MLP neurons of a small language model. Each row is named by its layer, matrix (gate and up: input weights) and neuron, and shows model dimensions 272-399. Each number is 128 + 24 x the weight over its row's rms, rounded and kept within 0 to 255. A neuron's up and down rows have the sign that makes its largest values positive.
After each neuron's rows, "fires in" lists the words (lower case) most often at its 100 highest values on Wikipedia text that the model never trained on.

L9.gate414 [156 132 143 128 139 130 150 141 134 134  98  94 129 134 129 123 142 130 121  92 129 140 156 160 138  98 164 131 130 104 119 132 136 118  78 151 107 150 104 143 134 141 140 107 148 142 137 114 151 129 125 104 151 130  92 149 171 137 151 164 109 143 137 147 112  98  93 116 157 127 147  70 149 196  99 141  85 131 147 136 125 106 125 111 132 120 127 155 161 135 151 195 128 135 118 123 150 146 124 132 135 141 148 145  96 103 160 128 150 135  87  84 102 140 174 128 139 110 104 122 124 146 103 104  95 109 113 120]
L9.up414 [149 122 167 147 113 149 147 149 164 178 137  97 129 148 105 144 105 119 106 135 135  93 129  90 126 136 134 147  99  99 114 162 109 129  82 172 149 133 136 122 139 111 133  96  94 129 154 149 120 143 113 102 125 107 100 145 118 130 144 116  97 114 116 114 110 121 117 141 140 113 145 129 124 164  76 159 172 134  95 115 126 159 138 114 107 130  71 132 111 164 166 111 164 114 102 139 105 100 134 118 114 106 140 160 119 138 146 136 176 130 171  94 117 115 128 113 109 111 140 149 168 138 163 138 122 115 169 142]
fires in: "the"

L4.gate894 [113 166 154 116 111 105 107 169 141  95 126  91 138 151  82 125 149 172 116 101 143 151 150 127 135 134 117 132 162 116 147 140 151 113  98 119 154  95 126 162 117  86 126 138 137 131 174 110 139 167 164 155 149 157  94 105 133 114 149 146 115 124 132  88 154 108 118 139 139 125 115 119  96 124 112 124 171  88 113 133 157 128 129 147 166 140 120 122 107 118 118 143 156 116 122 103 175  90 125 133 139 135 125 152 172 145 108 124 155 107  95 128 125 136 124 167 144 139 122 103 150 104 107 110 124 120 120  77]
L4.up894 [107 170 114 137 128 143 117 106 109  98 114 113 136 155 122 136 109 155 115 136  94 131 189 119 129 119  90 124 153  76 152 166 177 153 136 146 139 119 129 128 129 110 153 161 118 136 143 135 150 103 137 148 138 117 104 167 162 133 101 145 126 144 118  74 150 122 150 158 136 170 169  80 119 133 143 183 128 112 114 123 171 126 121 154 108 106 119  89 103 108 163 117 165 128  96 121 129 140 107 136 163 150 159 146 163  98 132 109 129 128 122 103  99 150 106 135  90 132 122 156 111 120 106 119 131 148 162  81]
fires in: "by", "from", "for"

L5.gate993 [118 156 137 108 142 107 117 120 115 101 135  75 133 184 144 134 157 121 124 114 134 138 156 114  98 125 162 105 126 141 133 138 121 126 107 146 107 137 127 128 154  88 134 146 120 138 162  90 148 124 102 174 149 147 128 122 152 140 134 108 104 128 130 131 152 131 125 127 131 115 219 126 132 134  93  68 117 147 149 137 117 145 204 154 118 186 107 141  95 143 153 110 112 169 132 145 142  74 100 181 132  92 110 112 106 142 125 145 124 134 177 130  86 179 125 120 140 156 138 106 165 172 119 118 132 118  99 138]
L5.up993 [132 135 141 103 132 155 111 104 165 168 112 155 132 142 109 139 133 128 148 150 130 127 116 160 134 134 143 115 132  91 150 132  98 107 144 124 125 132 137 151 144 103 115  86 155 150 130  88 108 160 116 120  86 131 114 121 125 122 171 129 136 131 135 112 102 155 127 145 127 117 158  99 148 104 130  89 100 144 183 128 147 136 165 107  86 180 107 111 104 138 172 126 139 154 108 145 124 144 169 122 126  82 105 125  76 128  79 117 150 134 172 129 128 109 176 165 130 103 142 153 182 127 135 111 119 126 122 129]
fires in: "by", "from", "of", "between", "with"

L4.gate749 [157 149 112 185 133  78 144 139 150 118 117 103  92 155 165 136 143 157 140 176 116 102 126 125  88 102 156  78 108 152 165 132 132 142 112 112 114 147 132 119 120 136 160  96 125 147 111 115 123 138 114  63 102 140 148 102 129 118 101 118 144 153 122 140 122 140 101 121 121 149 158 125  61 125 134 142 107 158 101 163 146 104 149 150 132 133 112 108 128 145 129 155 107  97 148 130 109 148 119 111  83 106 115 136 120 130 144 119 119 142 170 128 138 114 127 185 121 103 148 160 135  92 122 166  82 107 116 146]
L4.up749 [ 98 141 113 125 122 146 132  97 152 146 136 132 110 139 152 138 124 139 133  96 127  83 176  90 125 168 140 139 132 152 125 146 145 192 156 136 120 107 169 112 140 119  87 129  96 125 128 138 112 117 125 155 144 122  92 147 160 152 168 108 116 126 124  90 145 136 122 155 115 152 159 129 131 140 146 146 113 140 161 147 161 159 109 144 108  95 107  95 109 167 117 103 157 123 138 128 169 141 150 100 127 123 153 103 127 128 120 107 181 132  80 135 145  56 127 134  77 121  83 155  72 136 164 105 134 110 183 118]
fires in: "not", "he", "yet", "who", "before", "being"

L2.gate6 [113 192 147 140  97 167  82  87 135 141 110 153 133 132  80 112 118 115 121 105 128 160 154 127 142 162 138  81 132 123 165 175 163 132 119 115  86 145 141 145 109 158 162 145 137 130 144 133  93 120 154 126 170  96  95 134 134 129 110 115 142 133 146 109 142 102 141 105 165 149 157 116 131 121  98 124 137 132 126 125  70 100  96  74 133 154 124 111 136 160 116 100 100 135 111  90 120 103 153  91 113 138 126 134 128 126 148 164 173 159 122 138 131 102 134 210 107  96 107 147 163 143 122 172 146 130 124 132]
L2.up6 [127 116 138 127 133 106 162 102 168 118 130  99 130  84  89  94 107 137 198 158 146 136 123 132 173 163 137 150 126 150 154 104 145 130 132 122 105 106 140 153 105 131 126 132 147 133 119 170 108 141 116 132 121 149 143 120 148 161 146 137 140 163  83  86 132 105 157 168 104  83 179 131 134 131 120 147 120 135 125 138 172 164  72 119 147 101  83 119 128 118 145  92  95 145 145  90  94 129 185 127  87  78 114 137 124  85 137  97 125 127 164  95 166  85 155 141 142 115 118 175 111 132 161 115 158 150  97 102]
fires in: "years", "year", "season", "days", "warped"

L10.gate405 [153 131 101 135 115 128 122 144 122 118 103 116 153 143 113 115  81 140 122 124 152 121 100 149 131 113 127 128 150 157  98 125 147 134 145 130 140 114 108 110 172 148 134 156 150 124 119 101 157 150  93 133 114 134 124 158 154 145 132 120 119 149 159 144 110 116 117 135  83 177 135 122 150 133 185 111 163 113 119 116  97 130 118 119 131 129 118 114 131 159 139 201  98 109 103 165 196 153 113 145 156 146 135  92 107 116 141 132 112 172  83 131 155 105 149 118  99 131 137  89 110 138 154 111 111 115 122 164]
L10.up405 [129 135 144 125 117 114 124 104 137 102 118 166 147 125 124 122  86 137 148 138 139 101  95 143 132 128 122 130 135 159 124 109  97 158 117  86 118 149 134  87 184 120 107 123  96 139 142 155 152 152 129 113 148 137 123 167 150 178 115 163 106 156 127 173 114 143  96 134 108 133 139 131 111 128 125 111 152 107 156 133 115 128 151 124 126 122 155 111 113 115 186 177 122 161 140 162 157  86 113 115 171 114 139  62 146 127 141 106  97 128  91 108 119 110 122 155 148 127 126 135 172 135 161 120  95 137 145 117]
fires in: "the", "that", "following", "same"

L3.gate141 [ 84  93 134 162  73 130 171 134 128 151  71 154 139 176 139 122 157 157 131 121 169 131  64 152 133 111 111 109 162 122  94 140 120 122  85 125 171 123 160 114 118 115 149 150 151  97 121 101 142 108 104 111 155 101 138 135 172 119 155  98 131 126 137 128 128 143  89 164 150 135 129 127  99 119 125  99 153 161 118 124 128  74 128 135 188  94 118 119  96 145 139 138 144  93 124 137  95 150 115 148 138 136 111 136  98 115  79 125 103 110 144 108 156 127 142 153 130 169 190  94 173 119  96 111  84 153 100 165]
L3.up141 [143 116  92 106 128 157 131 142 101 131 101 142  78 115  93 129 146 121 128 176 136 146 119 124 129 122 119  91 132 141  88 125 105 111 110 141 164 127 123  98 140 145 133 157 151 161 117  92 142 125 113  94 119 175 113 165 138 115 128  66 120 115 128 119 117 101 101 109 173 116 150 107 145 131 123 124 119 135 133 141 130  79 136 154 157 107 117 104 132 109 119 113 140  84 126 156 173 159  98 159 160 149 128 123 122  90 100 140  75 126 159  91 178 122 107 104 147 125 118  97 127 154 119 106  90 146 114 130]
fires in: "after", "of", "following", "in", "to"

L2.gate983 [110 129 108 112 149 139 139 113 126  98 110 128 124 106 138 162 132 137  87  96  60 120 131 133 101 145 131 117 131  92  74 116 106 126 134 151 120 106 123 174 142 174 120 105 124 131 137 138 105 127 115 148 131 142 139 118  74 148 119 124  86 110 130 114 107  86 104  84 119 129 139  85 148 131 123 149 126 128 110 126 172 143  99 156 136 115 121 131 118 126  95 158  88 182 138 103 119 132 164 113 137 110 177 112 135  87 164 114 149 147 122  58 129 157 160 143 106 115 132 122  93 127 114 137 128 155 149 147]
L2.up983 [133 140 155 143 138  95 114 144  99 136 149 132 126 129 123 133 111 114  87  97  62 121 129 127 101 127 131 114 156  99 145 121 124 162 122 139  97 105 110 117 156 165 120 109 114 111 130 139 109 103 161 108 124 153 158  80 107 154 140 166 128 116 149 127  85 119  85 126 134 127 121 107 175 134 109 143 142  92 126 141 169 164 102 152 132 129 157 134 125 109 111 141 136 161 179 147 123 170 142 125 117  85 158 108 117 133 138 168 167 173 136 100 158 133 133 186 106 105  97 160 107 140 107 142 132 180 122 158]
fires in: "season", "finished", "position", "replaced", "seasons", "year"

L3.gate1149 [104 182 139 109 150 152  98 109 101 146 126 146  60  94 138 118 121 139 138 114  78 137 144 106 164 152 134 108 146 103 127  97 160 122 176  97 116 159  59 125 137 141 117  94 155 142 116 141  98 133 124 141 137 115  90 158 136 139 116 158 152 123 149  98  88 118  90 112 166 150 176 146 117 134 137 120 115 130 131 129 162 155 106 131 120 177 117 145 169 144 103 112 133 144 142 147  96 154 101  87 134 117 130 121 157  97  94 107 114 137 142 152 114 121 126 117 136 138 143 134 131 145 105 118 148 133 108 139]
L3.up1149 [120 212 152 142  88 105 124 127 156 136 120 115  93 132  95 137  92 166 115 117 108  99 122 134  97 135 130 129 137 142 175 118 120 143 144 138 154 171  97 164 141 152 148  77 127 133 122 109  94 122 160 122 144 134 153 124  97 153 145 144 109 117 116 113 101 158 125 126 146 157 131 156 149 145 129 139  98  97 167 119 129 137 131 193 176 116 109  77 175 129 132 122 125 127 137 111 121 143 124 104  92 121 111 132 153 121 159 140 150 160 115 111 124 136  88 133 133 132 108 152 122 137 140 146 157 149 134 135]
fires in: "years", "season", "year", "games", "seasons", "as"

L5.gate26 [149 115 118 117 150 128 136 125 133 178 129 128 115 132 108 131 100 167 111 132 133 140  98 165 124 120 121 123 120 118 172 156 129 135 140  74 146 112 117 158 180 110 122 116 124 143 145 122 114 132 171 125 123 117  84 119 114 115 111 120 147 128 152  29 179 113  98  93 169 150 125 129 126 135 172 100 111 108 160 163 146 115 141 126 138 160  95 105 142 135  91 114 147 151 132 139 150 118 119 173 141 160 121 157 118 110  92 100 132 168  79 143 158 105 108 134  97 123 120 142 144 114  88 150 113  63  82  92]
L5.up26 [128  86 141 136 128 106 147 136 128 181 104 118  94 114 153 158 181 159  98 122  90 145 140 123 130 159 115  99 113 127 129 116 125 136 121 154 213 143 140 161 130 107 130 138 121 134 143 120 151 139 123 123 178 128  95 145 143 139 158 139 142 165 128 127 131 130 161 145 174  90  95 132 103 126  80 148 140 128 132 164 173 117 111 162 155 117  76 138 102 123 140 121 172 121 128 182 146 137 135 132 132 147 138 152 140  95 120 113 139 107 140 139 144  89 120 154 135 161 162 128 139 159 114 131 104 114  86 109]
fires in: "for", "s"

L4.gate73 [166 135 133 113 102  86 125 142  83 110 149 167 143 131 114 126 123  79 131 102 107 126 143 106 127 106 112 139 137 139  92  98 120  94 170 132 132 141 105 121 129 152 128  99 180  99 104 125 109 178  85 108 134 135 156 126  96 136 177 137 130 129 121  88 163  96 117  99 165 173 122 106 119 134 113 145 158 130 101 163  89 134 189 129 131 124 136 111 128  99 130 193 117 112 147 120 125 108 119 124 149  99 107  91 105 149 134 136 102 118 154 151 120 150 116 123 137 140  99 115 130 161  98  81 182 126  90 106]
L4.up73 [165 155 132 122  86 133 155  93 103 100 114 152 129 123 153 109 152 126 105 166 121 142 161 180 114 106 123 101 128 114 120 100 101 111 123 134 126 135 125 110 113 112 134 114 163 149 160 130 162 177 186 112 121 132 121 152 102 142 176 110 146 104 130 135  96 141 124 113 126 173  89 108 136 108 129 133 141 179 124 104 104 129 121 109 144 153 117 118 105 148 126 113 129 114 129 126 127 121 130 130 133 137 142 114 126 128 132 131 100 113 150 145 148 140 166  78 123 108  91  99 112 146 106 101 111 144 124 128]
fires in: "of", "for", "on", "mousiotitsa", "rangers"

L9.gate153 [132 147 143 104 113 162 148 129 181  99  98 104 125 121  91 134 105 171 132 166 135 112 118 139 161 126  88 129 128 176 115 128 117 125 117 123 109 101  98 123 135 123 113 117 146 184 135 128 139 147 134 131 196  73  86 147 146  99 140 134 143 151 128 115 170 123 149 157 145 131 186 119 144 114 152 117 178 171 102 164 137 121 150 175  86 134 105 122 109 157 142 162 124 125 126 115 148 133 149 142 114 117 107 153 118  74  81 111 100 136 173 144  92 123 143 132  89 108 153 114 158 112 132 121 179  83 117 123]
L9.up153 [137  85 110  99  86  88 105 174  75 134 114 129 113 158 132 104 131 141 121 144 153 142  99 106 141 104 149 158 149 113 104  78 135 129 140 129 111 139 119 135 142 151 175 133 141 104 132 181 122  99 132 194 144 155 117 111 120 125 149 113 128  98 126 138 151  94 103 124 133 142 125 107 107  96 157 108 176 138 106  92 138 122 114 185 139 107 113  97  67 132 133 147 126  89 143 123  92 106  96 102  93 110 120 136 165 118  77 128 141 145 144 113 175 145 109 143 123 138 129 132 140  91  44 142 115 158 147 111]
fires in: "during", "at", "of", "by", "since", "in"

L4.gate600 [125 179 155 101 111  93 108 153 147 128  69 142 118 170 152 113 118 138 115 120  97 139 119 121 129 112 174 123 110 123 116  92 118  84  79 142 153 147 113 132 177 123 139 129 158 122 147 146 108 164 113  84 182  86 140 132 155 152 125 110 113 130 144 158 122 133 113 146 139 132 184 102 116 118 103 124 112 106 161 112 149 125 192  48 115 123 103 113 101 107 174 151 190 176 120 138 164 112 118 143  98  95 146 107 107 129 125 139 104 158 154 101 138 154 180 115  98 119 101  81 195 141 145 111 149 169  90 112]
L4.up600 [150 139 146 110 125 116 140 103 123  94 146 121 142 149  98 121 109 151 128 114 145 130 133 146 142 115 110 127 107 109 191 158 137 112 120 156 130 141 188 173 126 104 130 125  76 120 125 109 108 132 102 124 147 143 141  76 111 142 122 123 114 170 155 179 115 158  93 135 114  96 145  77 149  65 119  92 133  92 147 104 109 136 146  81 134  95 117 144 117 140 164 111 115 130 139 108 135 156  87 126 160 101 114  81 116 140 108 108 151 133 174 120 147 167 117 152  80 156 111 122 147 159 160  72 132 106 151 146]
fires in: "with", "to", "from"

L4.gate665 [114 123 129 101  98 119 179 124 152 140  93 118 103 134 132 134  97 114  93 101 101 112 110 137 152 173 145 116 109 134 122 140 125  87 126 110 148 115 121 130 157 101 112 144 150 132 112  94 141 128 136 141 181  67 143 128 145  98 115 143 124  97 148 155 113  76 127 147 162 110 142 157 169 143 178 119 100 115 165 202 113 116 117 104 115 131  89 143 101 115 125 137 139  85 129 129  96  93 139 117  74 113 108 110 154 119 108 140 142 179 122  99 140 129 140 115 171 109 123 100 137 123 158 139 135 178 133 144]
L4.up665 [124 114 115 168 143 151 115 122 141  90 126 162 128 122 139 128  89 152 170  98 148  83 106 130 128 136 160 139 124 113 128 145 129 149 141  96 158 108 150 137 170 151 135 155 168  63  82 127 154 125 151 124 103 119  81 111 120 103 154 114 118  97 100 127 110 112 136 142 135 112 134 174 132 119 158 120  84 118 135 158  84 108 124 114 167 139 131 155 112 113 141 126 127 118 122 150 134 161 108 103 124 178 128 115 125  87 146 110 136 136 121 122 166 113 129  93 137  88 124 131 133 146 139 112  85  92 134 138]
fires in: "from", "of", "for", "as", "with", "in"

L9.gate284 [124 126 120 152  94 123 125 123 103 105  94 133 171 164 113 152 110 132 117  99 114 121 161 142 152 135 116 108 138 105 135 144 140 123 122 148  90 165 127 121 130 131 149 122  93 119 102 120 156 146 124 140 162  93 130 144 136 112 142 161  77 133 139 144 147  84  93 120 121 144 133 125 172 161 155  90 131 172 116 153 146  80 126 153 161 194  96 136 131 172  82 138 119 107 128 115 110 112 110 102 121 165  59 107 124 125 125 140 121 166 115  89  88 115 166 104 117 151 151 123 178 152 174 160 117 108 146 132]
L9.up284 [164  95 141 146 127 110 103 113 109 130 111 132 107 144 113 151  72 131 142 131 120 119  83 115 107 120 135 158 161 120 127 119 142 112  70 158 133 168  97 110 169 148 135 127 140 169  84 142 162 130 154 128 133 159 145 151 103 137 119 162 155 139 127 109 116 116 109 123 134 128 143  75 114 146 108 129 123 116 120 137 133  99 134 146 129 107 122 120 159 154 119 135 160 106 173 107 139 134 117  96 104 138 128  92  90  88 127 113 172 117 168 124 120 126 126 111 128 130 178  89 135  85 121 148 132 143 111 147]
fires in: "the", "one", "of"

L4.gate190 [120  85 174 160 145 132 147 144 149  79 150 120 116 160 115 127 160 102 159 121  92  94 129 106 125 127 144 120 142 101 111 127 133 144  68 144 101 111 152 159 154 132 112 141 135 136 134 117 134 174  82 131 116 165 144 107 158 147 138 127 139 135 123 150 106 117 109 156 144 154 131 102  86 111 135 124 128 117 142 100 118 126 149  74  83  80 147 111 137 148 166 112 150 141 151 128 111 100 130 116 128 132 130 111 130 129 131 133 120  90 152 155 119 160  93 171 131 119 142 119 156 125  85  58  88 143 108  90]
L4.up190 [153 140 138 125 120 123 137 101 150 158 155 158 120 149 131  94 120 136 142 128  73 108 104 159  89 145 157 136 153 144 111 166 129  87  89 167 147 156 134 136 122 113 146 175 116 118 130 133  99 137 115 137 171 111  95 127 119 106 133 105  92 139  96 119 135 142  71 129 101  76 139 133  80  80 127 122 135 139 154 149 120 149 131 141  66 143  92 132 150 136 156 141 148 113 143 117 134 113 150 136  95 118 159  80 145 137 152  89 135 116 109  87 136  97 154 115 134 142 126 138 161 107 116 133 133 138 118 139]
fires in: "to", "by", "from", "of", "with"

L2.gate703 [137 169 103 143 111 119 129  74 101 139 134 165 105 142  97 127 150 129 106  66 120 125 144 125 153 128 158 125  98 142 135 159 168 129 145  77  94 133  97  73 126 118 146 137 105 131  98 141 130 161 132 137 135 151 127 148 140 121 153 107 154 165 141 102  99 121 103 174 137 140 124  92 158 147  96 120 128 143 117 138 100 127 133 148 127 103 147 120 157 132  98  65 128 164 143 105 150 166 132 125 160 124 131 168  84 144 124 149 165 116 109 106 151  97 145 116 102 151 129 126 148  79 149 130 174 134 129 120]
L2.up703 [107 137 133 149 148 124 138 119 144 123 136 124 109 132 104 118 137 145 163 110 113 145 157 118  94 158  82  91 130 132 154 134 129 168 166 110 177 106 157 134 122 125 121 122 142 108 122 123 122  75 129 119 106 123 129 137 158 119 120 151 138 153 124 157 133 137 151  98 166 136 130 161 108 105 133 113 152 158  97 123 122  98 133 121 145 154 103 120 108 137 161 153  96 108 147  97  90 119 117 175 125  86 107 127 161  88 111  92 114  93 113 103  92 141  88 143 127 152 151 141 171 135 132 156 132 115 120 115]
fires in: "season", "years", "year", "century"

L5.gate940 [130 113 123  96 118 116 124 134 123 148 143  78 141 131 130 146 186 139 166 122 106 118 142 140 159 155 138 107 139 147 117  93 146 146  98 140 119 156 146 135 143 132 164 134 161 162 172 102 128 111  91 140 116 137 129 118 112 134 157 147 140 136  89 172 145 111 144 140 115 107 133 144 128  73 138 129 130 121 155 111 147 176 136  90 103 108 137 132 108 153 147 136 125 144 118 117 184 174 113 115 100 148 118 142 123 113 132 162 121 131 127 102 135 161 119 135 105 134 135 104 110 187  78 105  82  90 129 126]
L5.up940 [125 141 160 118 136 124  88 149 125 132 117 115 163 118 157 144 128 109 144 116 143 144 133 133 121 154 125 104 131 134 152 134 137 132 145 145  96 124 145 139 146 120  98 121 135  98 159 111 127 135 101 131 135 126 163  96  82  55 118  92 145 160 101 129 112 147 125  99 100 125 101 154 124 105 133 145 105 116 168 116 126 129 101  76  82 150 132 101 141 141 149 175 123 150 129 119 189 137 125 121 158 195 113 102 146 100  97 126 157 145 101 153 112 148 146 125 102 122  80 167 141 129 119 135 135 118 121 111]
fires in: "during", "by", "under", "to", "james", "led"

L5.gate1211 [127 111 135 151 121 112 127 136 130 127 144 137 123 117 121 128 100 153 131 157 118  65 139 131 101 168 160  94 134 125  72 126 125 116 138 153 146 129 156  82 145 155 129 146 180 101 101 134 139 162 110 124 133 136 128 167 138 137 112  65 136 107 135 103 148 147 108  91 183 167 135  67 127 165  84 117 127  83 128 137 153 136 174 133  91 129 165 107 147 178 112 174 185 127 143 127 100 133  52 117 118 159  92  98 136  96 126 147 136  76 146 172 115 153 160 143  96 131 102 120 126 125 111 133 154 109 113 112]
L5.up1211 [116  87 150 116 113 127 133 175 110 162 164 108 125 147 156 111 158 122 103 128 112 125 112 156 115 116 121 105 133 118 117 120 155  96 123 122 182 131 107  95 170 108  91 122 125 144 129 110 124 139 138 201 124 154 100 169 132 139 114  87 108 110 116 129 142 142 109 111 147 155 157  90 122 123  97 150  97 111 114 159 133 152 152 134 103 130 137 129 128 160 177 149 153 128 112 147 133 150  96 128 108 140 123 133 159 143 121 115 154 113 112 137 140 143 162 141 158 173 137 148 158 116 147 138 159 167 112 127]
fires in: "to", "of", "for", "first", "the"

L5.gate494 [ 98 129 150  62 139 134 142  80 113 111 116 100 147 126 131 119 148 130 148 134 129 140 141  91 145 191 134 126 135 123 136 138 161 114 115 122 151 116 100 166  69 143 114 124 144 121 148 120 145 133 101 138 124 124 131 128 121 121  92  96 134 127 141 109 129 165 112 160 135 135 139 157 133 150 160 153 119  89 178 163  65 105  90 114 136 153  97 147  62 113 100  82 153 104 145 119 128 162 129  97 117 138 129 133 153  95 115 117 106  96 152 108 133 140 103 119 172 136  89 137 125 120 155 137 137 177 133  85]
L5.up494 [104 160  97 133  98 123 126 124 134 141 135 140 138 112 133 123 119 126 157  99 125 117 102 196  96 137 152 144 149 140 128  87 103  87 147 117 119 110 138 131 171 159  94  88 166 151 139 125  94 133 152 101 111 129 124 156 172 169 102 147 107  98 116 123 129 112  98 156 158 104 113 108 149 154  95 146 160 132 112 170 107 103 168 154 179  75 104  98  95 145 161 125 130 144 147 105 151 129 111  98  92 122 155 157 111 159 160  82 148 102 128  81 147 120 131 117 149 162 128 132 134 106 146 127 104 175 167 163]
fires in: "years", "year"

L10.gate594 [135 125 144 112 121 111  79 126 117 138 159 117 101 119 129 132 135 124 113  94 155 112 130 171 118 132 130 143  96 125 141  95 126 146 129 137 107  97 156 124 152 122 150 101 145 118 113  89 154  93 133 101 137 124 125  87 139 118 127  93 108 148 116 141  75 134 181 123 132 148  97 135 136  98 165 110 115 121 149 159 128 121 135  91 158 148 143 101 121 204 137 148 128  86  78 112 108 148 143  99 118 193 119 141 104 131 130  97 131 148 147 111 132 161 141 134 116 125  97 164 132 122 124  79 110 129 158 111]
L10.up594 [143 144  99 109 109  85 133 114 105 152  89 128  93 129 109 115 105 169 105  97 174  99 139 140 175 158  92 126 151 127  92 153 107 118  79  74 177 124 144 157  73 123 101  89 151 116 127 143 106 106 152 111 128 114 114 109  97 167 140 129 143  99 137 129 142 115 115 120 144  81 137 103 136 151 134 136  89 121 149 134 153 142 116 117 118 176 115  75  88 124 122 140 146  97 109 107  87 128 135 146 119 143 143 140 144 127 142 107 182 119 145 117 169  94 138 149 121 130 110 121 154 120 135 137 125 118 142 134]
fires in: "of", "at", "washington", "the"

L4.gate1003 [128 108 100  90 128 103 137 133 106 142 103 126 110 143 143  93 134 136 102 130 134 183 155 144 108  98 134 143 139 168 128 135 100 122 115 131 180 133 144 121  81 114 100 149  94 173 112 118 150 121 109 144 132 196 135  72 141  99  89 144 123 126 171 101 132 172 135 144 122  84 142 151  92 146 135 106 111 136 116 108 119 118 155 149 100  90 129 151 127 123 137 120 158 117 117 107 113 123  29 156 167 104 124 124 170 120 130 118 138 114 133 125 135 167  80  98 166 135 134 110  69 121 119 143 115 127 111  92]
L4.up1003 [149 176 144 148 134 128  99 128 116 153 116 134 190 127 168 126 127 146  91 143  74 107 128 142 152 127 137 146 165  96 114 165 141 127 107  87 147 121  81 138 131 112 113 146 124 109 120  97 129 143 105 121 120 123 164 124 137 105 118 139 132 127 139 121 172 143 153 141 168  89 119  84 101 111 145 125  86 104  99 101  80 134 130 131 117 165 142 220 133 130 136 130 151 131 120 118 114  94 126 121 105 127  86 140  66 133 101 111 175 168 159 124 167 130 133 111  60  58 123 135 108 155 138 158 101 128 135 115]
fires in: "from", "between", "were"

L5.gate68 [ 99 138  92 155 141 143 123 146 118 116 121  75 162 106  99 145 132 134 145  60 142 170 148 148 144 184 148 122 117 120 133 138 130 103 144  91 132 126 135 142 118  95 136 114 120 124 137 137 164 172 129  84  89 152 134  94 180 122 163 148 142 105 137 145 151 118 111  84 160 116 117 104 142 113 119 149  94 139 169 125  84 142 158 108 131 128 154  86 103 151 129 140 138 133 135 137 134 137 123 159 101 159 106 147 132 104 112 139 128 129 167 172 159 117 150 148 129 126 156 113 177 113 119 111 135 103 108 110]
L5.up68 [ 86 115 130 134  93 174 136 108 112 136 131  87 139 118 194 141 135 110 117  88 100  98 120 103 142 133 130  93 131 119 133 144 114 116 113 118 124 127 175 154 136 129 151 169 116 112  96 119 114 145 148 140  87 155  74 160 138 110 122 146 112 124 112 134 169 148 101 181 156 114  96  82 110 158 152 111  97 104  93 154 106 121 113 107 119 150 100 109 112 126 120 161 152 110 150 116 140 178 139 120 158 134  89 164 140 122 106 127 127 135 131 107 163 131 115 139 100 124 115 145 165 148 112 146 133 115 127 119]
fires in: "from", "by"

L5.gate785 [104 141 124 145 134 135 127 131 147 108  66 136 183 101 137 132 147 128 149 131 102 119 162 110 151 107 151 125 143 114 122 123 145 151 116 157 103 180 115 118 169 112 137 146 146  95 100 109 156 113  90 110  93 117  72 121 146 163 138  95 170 129 125 142 127 100  97 103 132 142 147 173 154  92 110 129 147 121 157 138 167 126 107 133  87 150 129 147 118 142 116 106 122 123 150  94 175 126 125 130 102 121 143 102  82  74 125 156 125 152 138 112 128 136 121 134 160 132 108 151 144 191 146 107 114 111 127 103]
L5.up785 [143 124 125 117 137  91 135 118 129 133 136 151 138  99 155 138 148 125 106 143 126  87 104 132 124 129 132 120 131 130  74 152  94 115 116 110 129 146 144  99 158 103  98  84 108 164  82 153 146  98 118 140 122 179 118 143 128  94 125 137 149 102 133 140 171 126 103 118 136  92 160 167 131  90 122 118 117 118 151 132 118 152  84 114 173 128 131 134 122 139 138  80 134 134 176 125 154 140 132  84  77 101 150  98 134 197 136 140 147 114 140 114 107 114  98 141 107 111 139 119 114 107  78 149 143 120  68 136]
fires in: "some", "several", "most", "many", "various", "of"

L4.gate1004 [126 146 147 148 122 101 115 115 107 127 147 111 149 137 129  95 128 148 167 164 181  89 181 129 168 159  95 103 173 136 109 124 168 172  75 147 110 128 127 112 119 138 169 138 111 159 120  93 153 143 116 141 101 137 128 115  84 121 122 105  86 163 134  79 120 134 118 135  88 173 117 135 188 118 136 145 117 153 134  95 160 154 138 128 114 137 136  91 129 150 143 142 136 151 107 107  77 110 146  90  95 130 122 115 160 145 132 147 158 172  95 122 166 159 131 124 135 118 129 101 154 144 123 115 105 104 148 158]
L4.up1004 [156 117 140 161 151  56 106 166 119 121 124 166 128 124  96 122 117 144 155 137 116 118 101 101 146 131  93 135 112  96  72 119 110 151 115 104 120  88 148 123 157 134  94 101 124 151 161 126 133 121  94  78 107 126 121 130 140 138 145 125 127 113 147 123 144 125 130 104 143 152 145 135 135 144 161  89 160 144 149 128 171 153 102 123 139  96 118  56  93 125 149 114 156  92 134  85 150 119 107  79 157 132 128 110 149 103 136 119 125 107  66 125  81 124 121 187 135 151  93 148 144 142 115 120 134 141  99 106]
fires in: "by", "at", "same"